config.toml
n_head = 6
decay_fraction = 1.0
dataset = "wikipedia_en"
MLP neurons of a small language model. Each row is named by its layer, matrix (gate and up: input weights) and neuron, and shows model dimensions 256-351. Each number is 128 + 24 x the weight over its row's rms, rounded and kept within 0 to 255. Numbers have three digits each. A neuron's up and down rows have the sign that makes its largest values positive.
A block is one neuron, or neurons of one layer that tend to fire together. After each block is what it responds to, as a language model described it from the Wikipedia text at the highest values.

L4.gate113:106163109147136187146111130103154116127117140107097151132152143148170149163137109142141137086109117162150113160168118124160108146134164137141113130077140133132130163129125162116112104140120080075114137107148167146087093133140112148161126110136138124112099115127091115156129103122163143103
L4.up113:114135120105127136128097119122157141105115165116125078102112123122134183095109145135149121145131082133136123124114133146152102123150159113115134088133139126126141100130114145116095129093122151124095119153140166145121166151137124132093118147089146147151106127134086140082134131114124191129
L4.gate142:132148160081121117129104107126094078112105136121141104168138150107123162125148129141155118114150130139127122120150097151086131123160108120147123139164124122133137154095125131102106133091138088119118083159106160111101110168128119144098143132141162158111108139153122149148099177162109134113
L4.up142:173109126127140120092139091113125107103149128144121108079115113111166201106148122136144164134155147113104136141135131136162111151152133107108061124170137137134156127124117086122111129110181147108134141101135114108139121116094094166127156182137118136097096167138166165168087156133159164153
L4.gate168:138130121160098132096133076123123113120107141139100127138144112118113084147127125082116107155078139116101119126141116133153113138167136131119058094147130106134096108150137144127118122142154094151166141142114097134101101119129115107105154153149102102146145167143128161140103120166124131114
L4.up168:160115161150111136133126126142104121118119130141123149159141133111128116194145104134139134135057122141122151136094146085122127071151135129154131125147121107156118154113096116136142108221148063115153177185123145100134115088121139158166143140149081156143145154112132116169119144117116131118
L4.gate335:125159130151138130124147112104122141115150157153131131144133165097092114116112119123119091073134108160128145119142106159119124122159145070142143191111119142110084108120153147101106143082117125141124129162128185133117151141115140082158121146114124118104151135132125113105099136154103160142
L4.up335:098103102077137139151099100187119145144119096157188112109156141136136148165145127154121138132139176112113089151120131154103137100159113148064128136115113139141141089140094165108120101171165140122189141122124129175127130132169115132133106114138141128133120138109093134150146149133138118154
L4.gate368:118162115151135111128131124073158166117134138136159103180134138164125106139112121100087131140097091121110112114132105117127094127142122159087138073131144174145106141131157152123150134115145096092125150144147135092142150151060123103114160138147145140122101123095122157130119143141121139098
L4.up368:156085102124146103153137147115149088131158151076112187139093146139117071129173135119155139151120105154129089153112103126187110119120121113107148131111149120159123145114138163098185169132144155119083144141134168135117110134119149162113141142146153113178086164146143094140110143105147135127
L4.gate386:141134139123110112193104116100099126126107107117109135145109151156158085127151119163179152088131081153163061143120123142171100128170154092103133122138145115143121110070124157174107150113149123187182101079139143114165127130122122136128167181123136134099132114136170121092163170115089142115
L4.up386:085087146131088115086126159122135109142124121112121128155096147135153105174163121134123115072128079175144146170145084122167120143130086098115144110140168121158100170104133115111117060108091136095149138111142118120158146126161154095127162168145080146090142119077143121136127130144119124177
L4.gate649:110159109171091106090110145104100138146177111137116153096105144157088164102123140117124110107152155085077093144146116143165136129141152093155157135135146125102108108091099130131132145128156134129131143120099136085099162185173146131138135098100127139103174140227133143136131148106074137120
L4.up649:132109164133085151076129167140153120113131156171140116102098147116132120120136116122115096140181147104160110138107126123144112125106133126114128143132115134117157102145123164115125122124141132136137175141129112165124137155133149099139112107168138117140153128111100108128157149148135129101
L4.gate700:112112129171124061154138120082139112126115159165133135160160047126155191106086085100173145138133126114138141119123139071126114143098152142118117149107155132138127107143105145133138154083120130151108100094120161139170133115139091146116121169099119116133182134127110151145111143120122141126
L4.up700:120144082137113136138126087126121106109150120086128140152087164106138115113120139116142113115100120170136163127156126126103098092149101135125141148144168142133119118127124154127125158088104141144159120124141132086116127130157096118131149151149079150125121118144097124153108084107117194171
L4.gate710:182130145109107155153127107113108189153104119162134114141118153119126119165119128104131123137124119114089128100145131129162129138107107119095123109144153150177125046110148096156146131105101121101122189140173114154139156143159113144111147147138110097137121143106116135101121118151116102134
L4.up710:159156127186116102089145117119130127130134135109097118108127063116118102173108114148130098118144063125138100129163111143116120167095098079090147083139157137126142120151150119135150144151160131115122153118109098131140135116167092123115132136102146134157124135107111105136126105163135109136
L4.gate1207:101080100104138109160123110153096155121086130151142099126127118130144131114112129140113121149148111137159109123119108114137162142137108095135109136137140125145113136119073158173132165132117148094162082118172140121126147159165160123127106147129148097129159125101130163159145151182104158131
L4.up1207:157122167150129132153166120116110170130132107110137147117130084108090180143165098121126125163122129136146112092154111131136137118097196087110085101118111156111157098137170122135118133171140142088128140151166133096114154125157112154174123144117126157171117148146131146146153114101102129144
L4.gate1378:138157155129127156118112119163174146112142124091108152114102132116097114163160142128134111099121089119133120140125152121102120126138156075099165138147154116108106110095161165120087142194159107069108131117124174107132139125128108119102130178135156160158082133109139099142157142115154198115
L4.up1378:161102176144135127131132112147137122151123151137131179103098172162116132146158121140125110148095135113107084171110132136170164129176152143116160080116155136178101134096146135093127059126121135151138112078145112115169126094131119116089131124145133100151083148160149144108113125156111155136
L4.gate1390:177136133136142119124176147163132147124147121088148104086124146165130161109120123116150104139125083103138093131106134125087081158118106127126114141125174108095135130097116154182130145099160115142147138096137130090154127141120112106130124119148163081165179143122125167136106134114119122113
L4.up1390:142107118106122145107112109139148083104159129167148088158089121112097177098133094162172126139120111155184116158130125111131131136112163099109131144121169080101120155126129095120112167127083094115117110136117108116143127087145142140137136148129132091122180099123109136147157152109121155162
L4.gate1401:079105167162130118100099116131117114135160177146171144168092102141097114153105144143194147152122108177149185158123099136141157141112148137103154119121139134119142129095128114157123139118143130100156125093145109202109149128151103086136146169110133119157145098104111105140130145139121092128
L4.up1401:169106152097103126117127113118121121179096116124168103170177162088131114140158181124130098137119135138138122111162150119148117113129150114139112081102150146122159174102180139120127159137112121117135125125142162128098136089108111092150141122130127112102111110134140114153101105096130133161
L4.gate1471:153108129108156127142102102120151121149145178129140123138106128132092111125126142115161140150104133107148125137144171091137124109156135113135117089123141132136091120151122135140118121122119100111142077089153169132100118160166107103112135144200096116115151134107177099111129083073121109153
L4.up1471:185107114125120122126133125117106120094114147113150130143119143135101120122160128144121146122126104178153113110146141108153114119124171129116130102123159147126114113118072089126132097119141111116109121114172118098159110134078139118176136147123085106139173140134164136125120109162116185095
L4.gate1483:141147124156166117105155129131062146185143149166135154136150108136103176150115135117118117151158133118180160158113118188121141151129142135134122109096171099134100155063168187148114127179208139114154103112185116193102142092092154156144133155121134173104126079115128155123123147126119167135
L4.up1483:087124166112159116095151114167111173129122109142154167105127141094092135158150154129105159134132113072109129175139112146130135150150113103148153098127160106174166119086177154137114164143149116113139120127120153122121115144117092131147175169131144168152113125141148109123127179130083136139
L4.gate1508:109129106141155109106131110144124116120092110101147076136144127133124129169108119155132095127119108141148150102173177168117099119164134099107125112090122159160135120153178180123128123107133136102114081094117138129120127132137170168149097129129112101163120135126130143108143111138124125130
L4.up1508:138149095114157127133141126168122098111152108119147093111123094093102064105097137142059115085168136143091130117148107105119106122165092093131116124096124135126163155121088132133111116113136143119102093096130139145133122182143108128077127129132122094101098133116105124102167148129148124160
Description: Infobox field-name endings

L5.gate354:129121117138167140100143112104128177129127100141141114154108181124132121133102119149124160190111126111178160132133145098152104132143069115080172094114105191139126140141140156154148120129106175114115135179094096116162136154118093107166097148120102140149123125139169141094118122124145095071
L5.up354:154119110117167112104099104167102134087145089092119124166114143113080103162075147139152151122098130106123137068150094124145158139170122148117150150148129138137095158112075128108115133103128122128135108146137105116148115126135110112140085142146099135138162126108125097137141107156137100133
Description: Place-name endings

L4.gate197:117122108154114155132118109134117118097134119090157046147121134144098126134087127177136155138131136137150141127125129114171116134115150189136116167151145160114152187116150081156135172128126117134152152128084147134122086146103137150096128135147137127122146090108079127118126128130112057124
L4.up197:099099100139134139170130102135109109120134123163110100167141099106139113159154122097117141172156089177180112074062139158142150103105139168135118117124168185122129132098113109151111139120138162109149132114109119134166117109126113162115119114099133092158132120146098131141122134163130115123
L4.gate346:156103133115129153117134138155097155173121126131135099124146191147105109163124109134169102144149092173120146139088129172110182105181147140115096095140118150107127085166134111102097152109123159107110130135099149082106161121083093158145170094144125091125085117096126110106113151124144123121
L4.up346:111131156124127139140124145089141144074128097144136087152186155115157149111104114078111141127180117122146145142110088147143134094102124123130137119103113087085083112106106121134071116112122148104114112070133134125106166083145121126106113129144083118165168137097098128099133140146154134138
L4.gate391:132164145119117104137130146119161134117116122111118099139164135138163121123109136143125122130122098125108119116096151141115127125150127134116147122169139165124110131094110065111108165128096131108166145137141095086093117127146122157145153082125110103122144175081095106145090102168146177099
L4.up391:130179120172111150096100121132111141124163154084096134137093139124137140137143091116120168112149162140141158178116122157145127115128169140104146171136102120117155133138130149128185144116101137156089140163106105142118170077162107113125140109168153130093118072126130143165182114129102103133
L4.gate432:122137091137110156086137125137157112127134141151171120159154117146157126169100164102125131122135123159079128113127153117120139099149103136139128102140081117125117120082064081164111154159128102169136123118111065127142156081102101134098166163098124093119100125116135166120099153120167074094
L4.up432:111107110167108129134145090093145139124131126127140142101146125134105124123121162139108147134155136155158120119081148121118081124094146079132133157106141168111155115111105119106201184130128112151098132150132109149100121123118153135154142149108140128125161120136079102144075077139151118084
L4.gate468:112109111148112118116145111139109125170111124128138151161102145123135094181110135121115128148141113137147073127080155128127119134113125137145129159155143129104140148144071137099115117159118091162122112144145137112111159081135126121135112080116092130140114133121140104134104154125125154096
L4.up468:103145117118167115116117160177162141127108093137133125103160141171132037120089111107115111146167151095137131095105118133122097118149143163152132110134117165112118112105151147129164132118124108131160141142142134156162126152142113096133116130129093095104108141144114158122178132126134109109
L4.gate678:096146109137108108099118154147103146130159112133140064090117139105094103121056161105124113138176107135119129080124126144102173137130144155140144121131161125135158117096111144113101139150109150160072162121131117107137095130115155135108110119101121093109096171115155117112093135116112095120
L4.up678:083088134122101095168135132122147121124132117134084030117095142100160101138164136111140098133160126138163146100130143169184120106117125146110127127150115095153121115073063116135123169128149125112115152116100095121116132120105089156126156134142122130115111095111158098103117106126149106138
L4.gate833:099106130141085130080107125118171102118151129124120161158158092163133127137126089142086091141126133172135131143152137082207136147141139100151128122111132142122143145165124123121122117119104141140105107119129165175150121129119146100123118132155130142119135152139131087084151140162106116142
L4.up833:112113073126140156099155120102101104128156112131120110073117146151172119138117086106107177116148109160142169136117175138120139096100153087145112112179094082155153116142103125127171139120137162094105147071072116150116128096157126104159114136137106095103136117139139145080113107140114086168
L4.gate1042:087159098078126121135127108087111150094159129141133110081106116166135126125107115109144122122125138178123083151125097109151135112092116122139102135192139107113118133154116149107091138128114126161132152086132122095117151149097130157110115087110125141135139111142140126172056138108123152097
L4.up1042:105147171068118093089154097112086116103151064111119105129111107174136121140121130131127067141123150167111125140117106183149129126126129132159116116139113098103143150135165126144077127122153140099153102082109142145123068118151123118127120123111158158157149141118161135128124121145169092160
L4.gate1091:105148120125136104133118187126143084124128129167132130101082122146139177117149141122147137112141125113146130104141172139134120109105164161109147124109132132115123100097127105118134154117125133129068125117112127135133145113115110146102182130134149118098128164109159155102113155165124105117
L4.up1091:120116154138131150123144125118155135126130137138160146090138101147095118078096162111113085133175170130140086090133117142142129168142146136141135124158089119078109142109147118154152142123143127113156149137106104129182154106137093126138115117106099100181085156127170114106099152128155115127
L4.gate1130:116155106130085140098118118134154118130121135072120121130160156118102136153120103112119121203081152135120118133118151132120160110141104159131173148092114135112116070116159138129125135106105145211109129133145097090147126070118090143137108101123156093133076124121121110144096099177164137092
L4.up1130:141147150095095107088153151110111119111108118116122089147109167135137102157095123118161097180142118102153106137134168120139113154117123144128109096146119142110127094121130143079109140164148130076125129118125108122183161117107136118149132096145140127144102095112124183119140124173100123130
L4.gate1139:139089152194163152075114146125158124133155113145135098083105166154158125124141146090165095140087091108102126149146103182152101083128110117146125104136116145110148154099133140141130106135125133105110141091115127122069107127169123106107122139126118091129134113101139118134105112117089122146
L4.up1139:131145158143106133112116136157160133139151128129073158099100131073140135080159156102140119141106120143114142137103123150085080098185148107122150087157128081104097185075125159132082123151143136114160105095144125166080086135119117128146092109115149098155119155143136145099106102146126161140
L4.gate1216:149136136126132110124128199118131130153118154110117129137088132159138183099139125156153116123079148123124115141152106137114097177124120133121139151076164129128111150138139149105083131143175125086141098081131145102112151133164117133104146063126157112165119124134099121170138147131100147133
L4.up1216:164156086183133173132177133161172147126112128131106083126105141134155123142100135126116157126160077106134137122078123149180151126095116101162120134180096137136142139125098107131110136131124126132057173138138154091150105106071157148133136131115091071105107130159136108099110150134103084147
L4.gate1221:136173120132116080172142161099148145167154149132110126121081088140144096138103155075113107125120139132140169126129132110127155080144135089112154125151113169138123125116130132161098165118112149136129176121143115117133148105139111131157108137108126139113123114121122131175114129093169154131
L4.up1221:083114063090133098101110087140150128126139088115132147103129125106098143135129158164122136125121143132192173117149141123128095157162152149116100181091131097131112125105132133131105154134144108108136154118144171099116093132112126139119125130120109171113087131115123159109078194148118100107
L4.gate1368:107147165114125093164141140118119115139140137146125147115091144145118125129081113126144120166115088125127141173149098174118129100086142114142105155158160118145140121114141106077105139177153133132137137113122142124105083117136118116130130093075084128131146147124111116104115173098130087072
L4.up1368:136177157111176089114136138172148150139162087122108117115103124128106159099072137111124168103129083121159131139108130101155111100112120120155131125116148125143126145093128127129115152158136149147124151126129153114128128117144167112117132162143104138117105121142152121073142206136130106131
L4.gate1444:130138077124103163117098107165106173109100148119127121142141133145122163176158139126130145103147107121141178192095114149136111121135195123140145127132147105131139083106138129086120142137141155147140162105129153106128143130163154127103127119131104111155117125157137137141147145099089140084
L4.up1444:145148114097152147078146122140137118126083071133128110154083091153154082121103121135109134168135151102115129144116103147122103132144116105118127080125123146096105151138110159126129157092126152156110177136143125138113157134127085131134104120142083139114131116116111111117145129059154126061
L4.gate1485:147078116149128095146094102140136119168163123144127067093150074141110137130156152094169105113113155086143115145123163134127176170162115136118125098137126120116101153101149156130175134171114171155186117133111128145163178154122124125140167098123137111131108147111168142172131133149105108080
L4.up1485:076134148092154119104103168141110129140130145153174124090152128120109138116158116148140117114151127193130129157084127106179114152131168084131136159139112123095115146082131130129087106119131134173136141142152145133119121163131145148144130125141089138130114104123159072104109149134118132118
Description: Short preposition-like tokens

L2.gate589:104145140157108114149154089087122106110086106153192096138105145146163118105070094118124139105106093097136100121122114118120118131127136079126165151120118154180128088159143105169145144091114149168143109156155157087110108128162160142125159135126102140105145132084133119096097131085102122160
L2.up589:162126124109150130148105088108129084125143104164134103081074149161139183157135119105125117141042122134117092131079139176139131122150121141111093128168126078100128132134104129114104111119083117103144122118166144130161150088124081144119110150148130107138115131112090121130128126133121134150
L2.gate1100:130157062149173094126096145155131139101168143132138078115136120151131122116096120138113134104142144123142139133129169125093127093094158135131082104113122108118146112126153124110092134144161126139085115127153123115093114095148114184143093113131136120113119131153152157124125138180136107148
L2.up1100:157117116112154142118133111132153163103141150144143144101122117191147131092072098118147103105113145176115122091139142134136145134121090146117155125120099117117176122176151104133122130114177105141116135166099124103162129140152175168146136142113121142126122144147122132081117092129096160160
L2.gate1190:147081111092158133119104199169134096154102109096165161116078177122157143084122130118125122118106148097101106168113106088123136122108138173127141139139124156113096123116130097123119138112122115155113118103166122100129137114120177143105119150124141138137140139131093175124167117136101126154
L2.up1190:135138113114183102074112151143105124129108116124131172149110137133174157121157150143109137104116142174108148154102111090146123135131144119148123149104166141134140117096092057113152105127122120139129118126160160095144131118125171117129099133164147138149125162151158147144147124104142139118
L2.gate1293:144146109155133139169135151077121115118090108152171153140063142092161150145160142132115089136130120136152101155093098108163133149179115121125090140112123159120182090143091149117117143143138108142124116119107125129155135151079111131125149124128132148097128098125162149100148141107122139141
L2.up1293:157166104147152127120138108140125124129120113073137138115147114178153133141167149134147116140122131126139154132117152143153104090130140104146135099115138122190124134133171141110185073124117104123161116122122182128121111136081127111122203098136083132101134189134146123106198097124139141119
Description: Spain/Spanish word endings

L4.gate151:131122121159115095114132111170130121137152115131169072071058138128146141153108168193101128150154147096132121139074167134086104179130077124124153166140123134122073124083156102139170139156119100136128141149134117082145092136125127130151138126104122125135103124131172140103165170118155111126
L4.up151:137140163126139122133106082108097134124123119147138167111137141164120161136125145108129150130082083090095126114136093121158154147117127134111113125134149096166098170109096107129135092116077112122155113143129137145133108101114140180104158150171085121122100140164098134129114106148134145150
L4.gate173:106128110106134119141089084135140108128112133121166165120091142116085157196128154129135149127141128140161098161142126155198135100150124115098093116117136136133157106144107156096108135102122117106097105203110107100120126109146084112125104128097138131165087156130106143124092121110106137131
L4.up173:138096144135147136099116125156154088125111165130107076138083122156178116135136133093104089125144080089122100100120151109124142111114106154150115147136078128152159123165152158091122081089138107116126112163136154115156087139147092131097142139125098111185095112090087153105092153144095132147
L4.gate226:174141120103113150102111085121164120162135142137103117097148126112108114092160125150126141136119121103102164124143130095166116127130105140147099105125133120148147129131148086075112101151152124140122151187103122107121112158166140121144099190089096105083102145143137183154145102127117089099
L4.up226:101115086098164127090098141139185134095108140148093149093086135186137121141129155146120122119187124087174167154136143151142151130165112127151169126101148128144137125136167117145123132079110156150139136119156141101139118107126119110154149143147182103110112148134133131103121116131132117114
L4.gate258:132147162137090170119130140155117098157122150136135121104092157107103100086115151114118151159140118091094116135146094133160123079168134139089102136152161135118140145100181170111076083124099091095121142166168147140118129128092137156112133112153136101142113129116129139163116140149143116137
L4.up258:126109132100079149107136110105155131123117161120138131158081107150111103102128117129127126166157123102103157111107107153135131162138112112107148110102158109167172156092143106102096153086093141112121143172129110125141109105137102115113116142171139105157120104126112153133100135134119109146
L4.gate315:120195124074110098166140098164101120151120104105141113096131096100116143120139088119142108128183114115157113150095111190159146178175147165131134159107138144148129127118125148151130123120134155130148103145121131148077145090122090129110119153108145122163111147124150115132159125127128134146
L4.up315:092116164101164126124158161149109100098156134127120152127131112137112142115133077143111114127111149099170123108115114175116108115144112124130100130121142102093167180153127114108132097131101088132102101160124177145159178101132151120148148099134162138134113168129112066138159156153127139133
L4.gate413:111118093143114180146122126097118169109126093121090115125088137084113092115156141124100114142135151121123105109135101124133106132157135092131111131114149138115124133158101126096123114155125138104124130133126120090157094131157117132128134117142105133110102132098120136110128195090134065093
L4.up413:163129162144102127121200113141137108070118112109121138090129097117106124125166109117129099167143098142107128154160161157136119138167131124128130152107141138152158135107143181165117138128105120090103134096131092146122104115112113101143116135153069147134110144137134125133117176111156085162
L4.gate436:127109125176124099120137144150137116134144121105175125106086109126105149148144141161160095140152136127147141131122168123127136091105120121165123121123140181121133120121197112147158092154100111151107121192115083108073146121146163121131144123142125139135121149109103138088097115144144077123
L4.up436:175151121096160142116164165139142100149118137155117190117117158106117141125131115105044104133131112111119142105088134106121114116108097134138139138136128156100118121129159114099144161123123074101092158151148138136169125107111116174141108145110140134155128091111144102112170133165103120096
L4.gate470:146141144136149129110131116119187173135089129170123109108147146128115131126128105114073111168118132089099128121165083143128153157121131159164121086093124175132120145096118161145152189131121153127099145123169144108138080149113110145149134107125149095116093152180132121108097119124173098144
L4.up470:160145123153174112169098123145132146109137143155150133152078090098126113142104130122108129140122142128141150113110112097120130132115118138112145105113128152139107112112082095137146155161154119159113121121121145077093158160099133115107100120198156126094139139152121085102181148137134143102
L4.gate568:117114133128133110123132143156160110182126129146131142140085127159157080104126107134103115099129102110131107094118082117106147096148130134158096154161175113122099133088114170104091124141133105130089126146081145145123143145136156133136098158140114127157104133123130116098104095141125133171
L4.up568:178132128101134113111112136071147116054181129145141143137104102094130119145142144087213112100088108123127147085107132140129086168148087146105150090124101098109141122145139084086161081106129126133137155121117121097128100125140082109128141148123120119147124132144176127153132113130095133130
L4.gate657:120125145099124137096141112118163100122126144134138093165123134114113122133112146183166145117124147144118170096121124148118151156114093147139117127112088163156116106115112124112129152134112160106118138119113150109162141104084121117134108144132118072148082159139107138130095093140102128145
L4.up657:144138101157177107148148112144116128150114136120118161143119124145082089137145127140142118139120137129097124166106162156121144194123104161104169166150132113145133125152123155131107122148098185112104087125169176155156117054099137139156133165129103107113114114125110113131131150099142118083
L4.gate827:134130153117167129094090165145127117125116114190126135072132121126140124104132123152123145099130127106139125159112140144130106167195153129159101115101168085140135066099095085100089107137125131140134164123162117149116149152103137142130124164115131072131136156124148110129145140098120126123
L4.up827:176157151142140076097115144168137141145135104123126126115162132114106149107159187160152111125134110185152120150101104141148142114122166118160145106140122120155155152106140126122113127146133157145110141126148106165147122153081160116074144130114114085133119126136133085070135142183114076132
L4.gate835:092142136090130133109129091131136153134158117100140134112116142098091113128108121123109116133114142151128139147166148134137119118136107115076160112107188160163090126147144131093152142130123108128136104164128152140121162145133097160128125152116122105087120147136094112184105096106124144151
L4.up835:185128105146113075074126125129114112144163117145161119122134147134107158130119145163102112035118157110142124110105141123113165117103142115096109126116134125143122163079107115079100128080154124166101107214134157143158086125085162115173151077145127107126138145141120099107106075088164118141
L4.gate928:169120115138129138150187127132149091127140081125107162126090157091149108109113127141101128107078137135085126127187141101127111114134118151095129133150102077114141121063117115092115117146146105138133141153127092122143122076086121201136126137126134122146098105169115140123122174131144108135
L4.up928:136152108155137091107143089137154136175134099166138127153084092100110168138136121125117082132177105117120101109163131119149112143138097124105119147142168138145122136124108108108072145105131099110116190154159154136164124088097148155120154160130121121154130142134127146128096115155149122127
L4.gate1079:129135154136107130123172078117133147177158103114131109107132110137158179122132087127133116101108143118114103157131134129123121127147090106123133131116092129125110113077101185130139107104151110142146149087137134121145142109127116123138160131190133111102127120132117135128069133103126134128
L4.up1079:146123110121146121124142112120158102160141132103113139111138107172103166169103123125117101158160106136107134114096119153096125135107169134122104114119127142155135070099117081079111056135139157152092099128121156106123121123158126155101182191156141143091172141149157127119119127096129131132
L4.gate1169:114115083148156127132112124141089114113122155132127121160106117128140132123125172102130110159121111139127149125148107130141151157109111114142148101099145159159103112124123104145150124092132116116119143181126134131158115106095088105071097152111107125141148088085152150160087102129130108152
L4.up1169:110129159123103105123139108115077126134139096152166145138084119160153121153133112110098097161155154104183129113117125119124077094137184124123085084114124098124144142119084069130104117131126114136091122195121177098133130151096130156128142133138131147160160099160133120106124178130135145106
L4.gate1184:132090106112090144094147095112132121133130126070138134141129113122078129116091106113061095138104129148119154177154117135149162117141120118116150153158123140112132146128116122101134114124136111124123103163133113143131142139121116127148100093149077156151162125151141141139147100180128120115
L4.up1184:139133124124112177122147121161119161109120136114142117127145129148120095112120144085141104143107061113122166107138169155204143206124134134120143109126124080099099144095148158165143125114058103112136116147158122115118151127144091119105098120136101108129160103124136146077134116102073098165
Description: Place-name endings

L2.gate333:146142134125109110168130140104131129104137139140154126161103118144121113125103093139114116089153172121174128130143082120168127148087091129151133090114120104089116111149104094112105122140096148142133096184090124106114111084067160075113103135092126186157154158144126136122098162185099063110
L2.up333:114136111105129134100133122119123093114142139118141145094143096133107159128096134172118169104111149107167161143165113120147168159073115106156167121076142080111143093137153111141116119136150144105102170144100133110147100174145141080154110159115129164132158151138089137171151094141129127137
L2.gate839:119102167141141125103136127152105148125174126145127179146098124125135163104120089139107146131122151134177097157127139143098120125111114121147137117124164098146135126116169113114121129126106115118102143151097143087116117181124125146088082043146152140165105151127188147177160112162125103136
L2.up839:108140142150154106103100137095122115142089139136134127128143109193142157117144133130158103157143127165097067139144156139154084135123151145133143107083147110108127132104154127182141171102129073128140128146095113119156115180143079149124125135158155158109124128146132128102137119141117126141
L2.gate936:104133155066120150129110142114137118115134145129155128123148093131143139111122118142175108170116134135159076105090104160103111088122116068150114139106174158114164095117129130126156112116124166116136159181119141112154133134101113137120107139115183127107157131155115081140116091134100144144
L2.up936:183134123092130108112091125116138211117143156136165124154136163108133120157129093103140121131114143116146141135147098119145115106142109107183085134138117186129118086163165162135126155075125083107139105156099167123129132133150155139116127140113166121131123106141169138109122140116131139108
L2.gate1011:139104120123140153102103102090122138100112143167131095169160108147170157150139134130147143146146155128158181140126093157115116140124150132157133164130175113149144113107060143120124152129166098072143118161137109136143105086090111108077124102126126113147093133158168149181135139132111114150
L2.up1011:086102124136092124133074136105114122117112142106155129154133156116150159118143104163124161096150087104095120162095154150140121123130142143137150074098181099127162133140117093128099107094123162139116143147106127175144133123097127169113178111141140149075131113111114134133175159162118121162
Description: Sentence-initial first tokens

L5.gate115:125124155144118091121121160156122106121147133149154119124165146100172085160101090109131184103126117140108121144141098155153137143100162107060110117133167110091140139063103127117159138148155086151102143138086175090107134148121121152068157175140084077143118132136115140110146114136117124129
L5.up115:151144116140132149139110096117110149139085137112164134116108125139099118143095132096065140152104143127102124095111098158128131116129155151107125143148118067148110089082143145098134139108125120122131153120108123115120159145097161141112134105132132085131093120101138137123182130123083123087
Description: Short linking prepositions

L2.gate143:110091112129099150078119137104137148148133137120068130119128115125119084112107088137086123087114136122111147109100120114120098134105123113127148157092111104155137112108175131159147138077148155124129124102141108173130173118136118116064152143125100114141163125131109137109129128143071125117
L2.up143:088126097139119136126129115116109187190159150089119127150099094130168092125161130145117166105108096152135117124127120105121110092137106108129153134093129140159144113150167131126159123117132125136104152128145158147127169131116106119118122136132097117136133135123147125163177083121085154135
L2.gate275:128133121133105113112140082143143119095094170133107127157114145113140125094115115170113118158087125093149146119155083141158103113119152114130130150149146086127146056121156121124094156093113113150113151124131154104110123149141154054139155119141154147141101104099119155148114128087127153142
L2.up275:096114159100138128140084138086070093133138133124093148148151130131109130144137115157126170143122130109148111121149135155140121091101130148137077145136145129148193138167131131094138158111177116103137107139100145137132160153192158130161139124159158119129135100146108189150105114084093114129
L2.gate868:180140184194136165101098093149121132163115153099123150110123151134135152124121141142126141157120096112140143120140117124107117111088151127147133130150098118149114080169125121155138140146130106155144147153181117096125115181135110134090127119088121101143121131141143166108166139120144169170
L2.up868:141161140128125150140079130135132132149101134138162105142124131139148142147074079159135121114133150120157138157115129143104157102108099152172098113128066092146097107133146061128120117113109118166159073112152112163128095156136124168094111098133116121133130106151125145110126100127146129184
L2.gate1369:147172149141100105154143129120124092095102132151120105141154111098106103134126136122128106095121138111110174119130161132164108144106096111126087138139124162136167120111134128166164127119131127100133127099121137094133103200156180156142107175118132142164132129139119105127126125117127176122
L2.up1369:104116146135147163163155141121124162171147131149129125137101119141134127139095096119109107167142101148095128138175104137116141106124099148124152110092174100103111135136152091100146131166097126138155130093104169133123140113107083116152111130168094106132134148120128154134104134127128157139
Description: Coordinate separators, word completions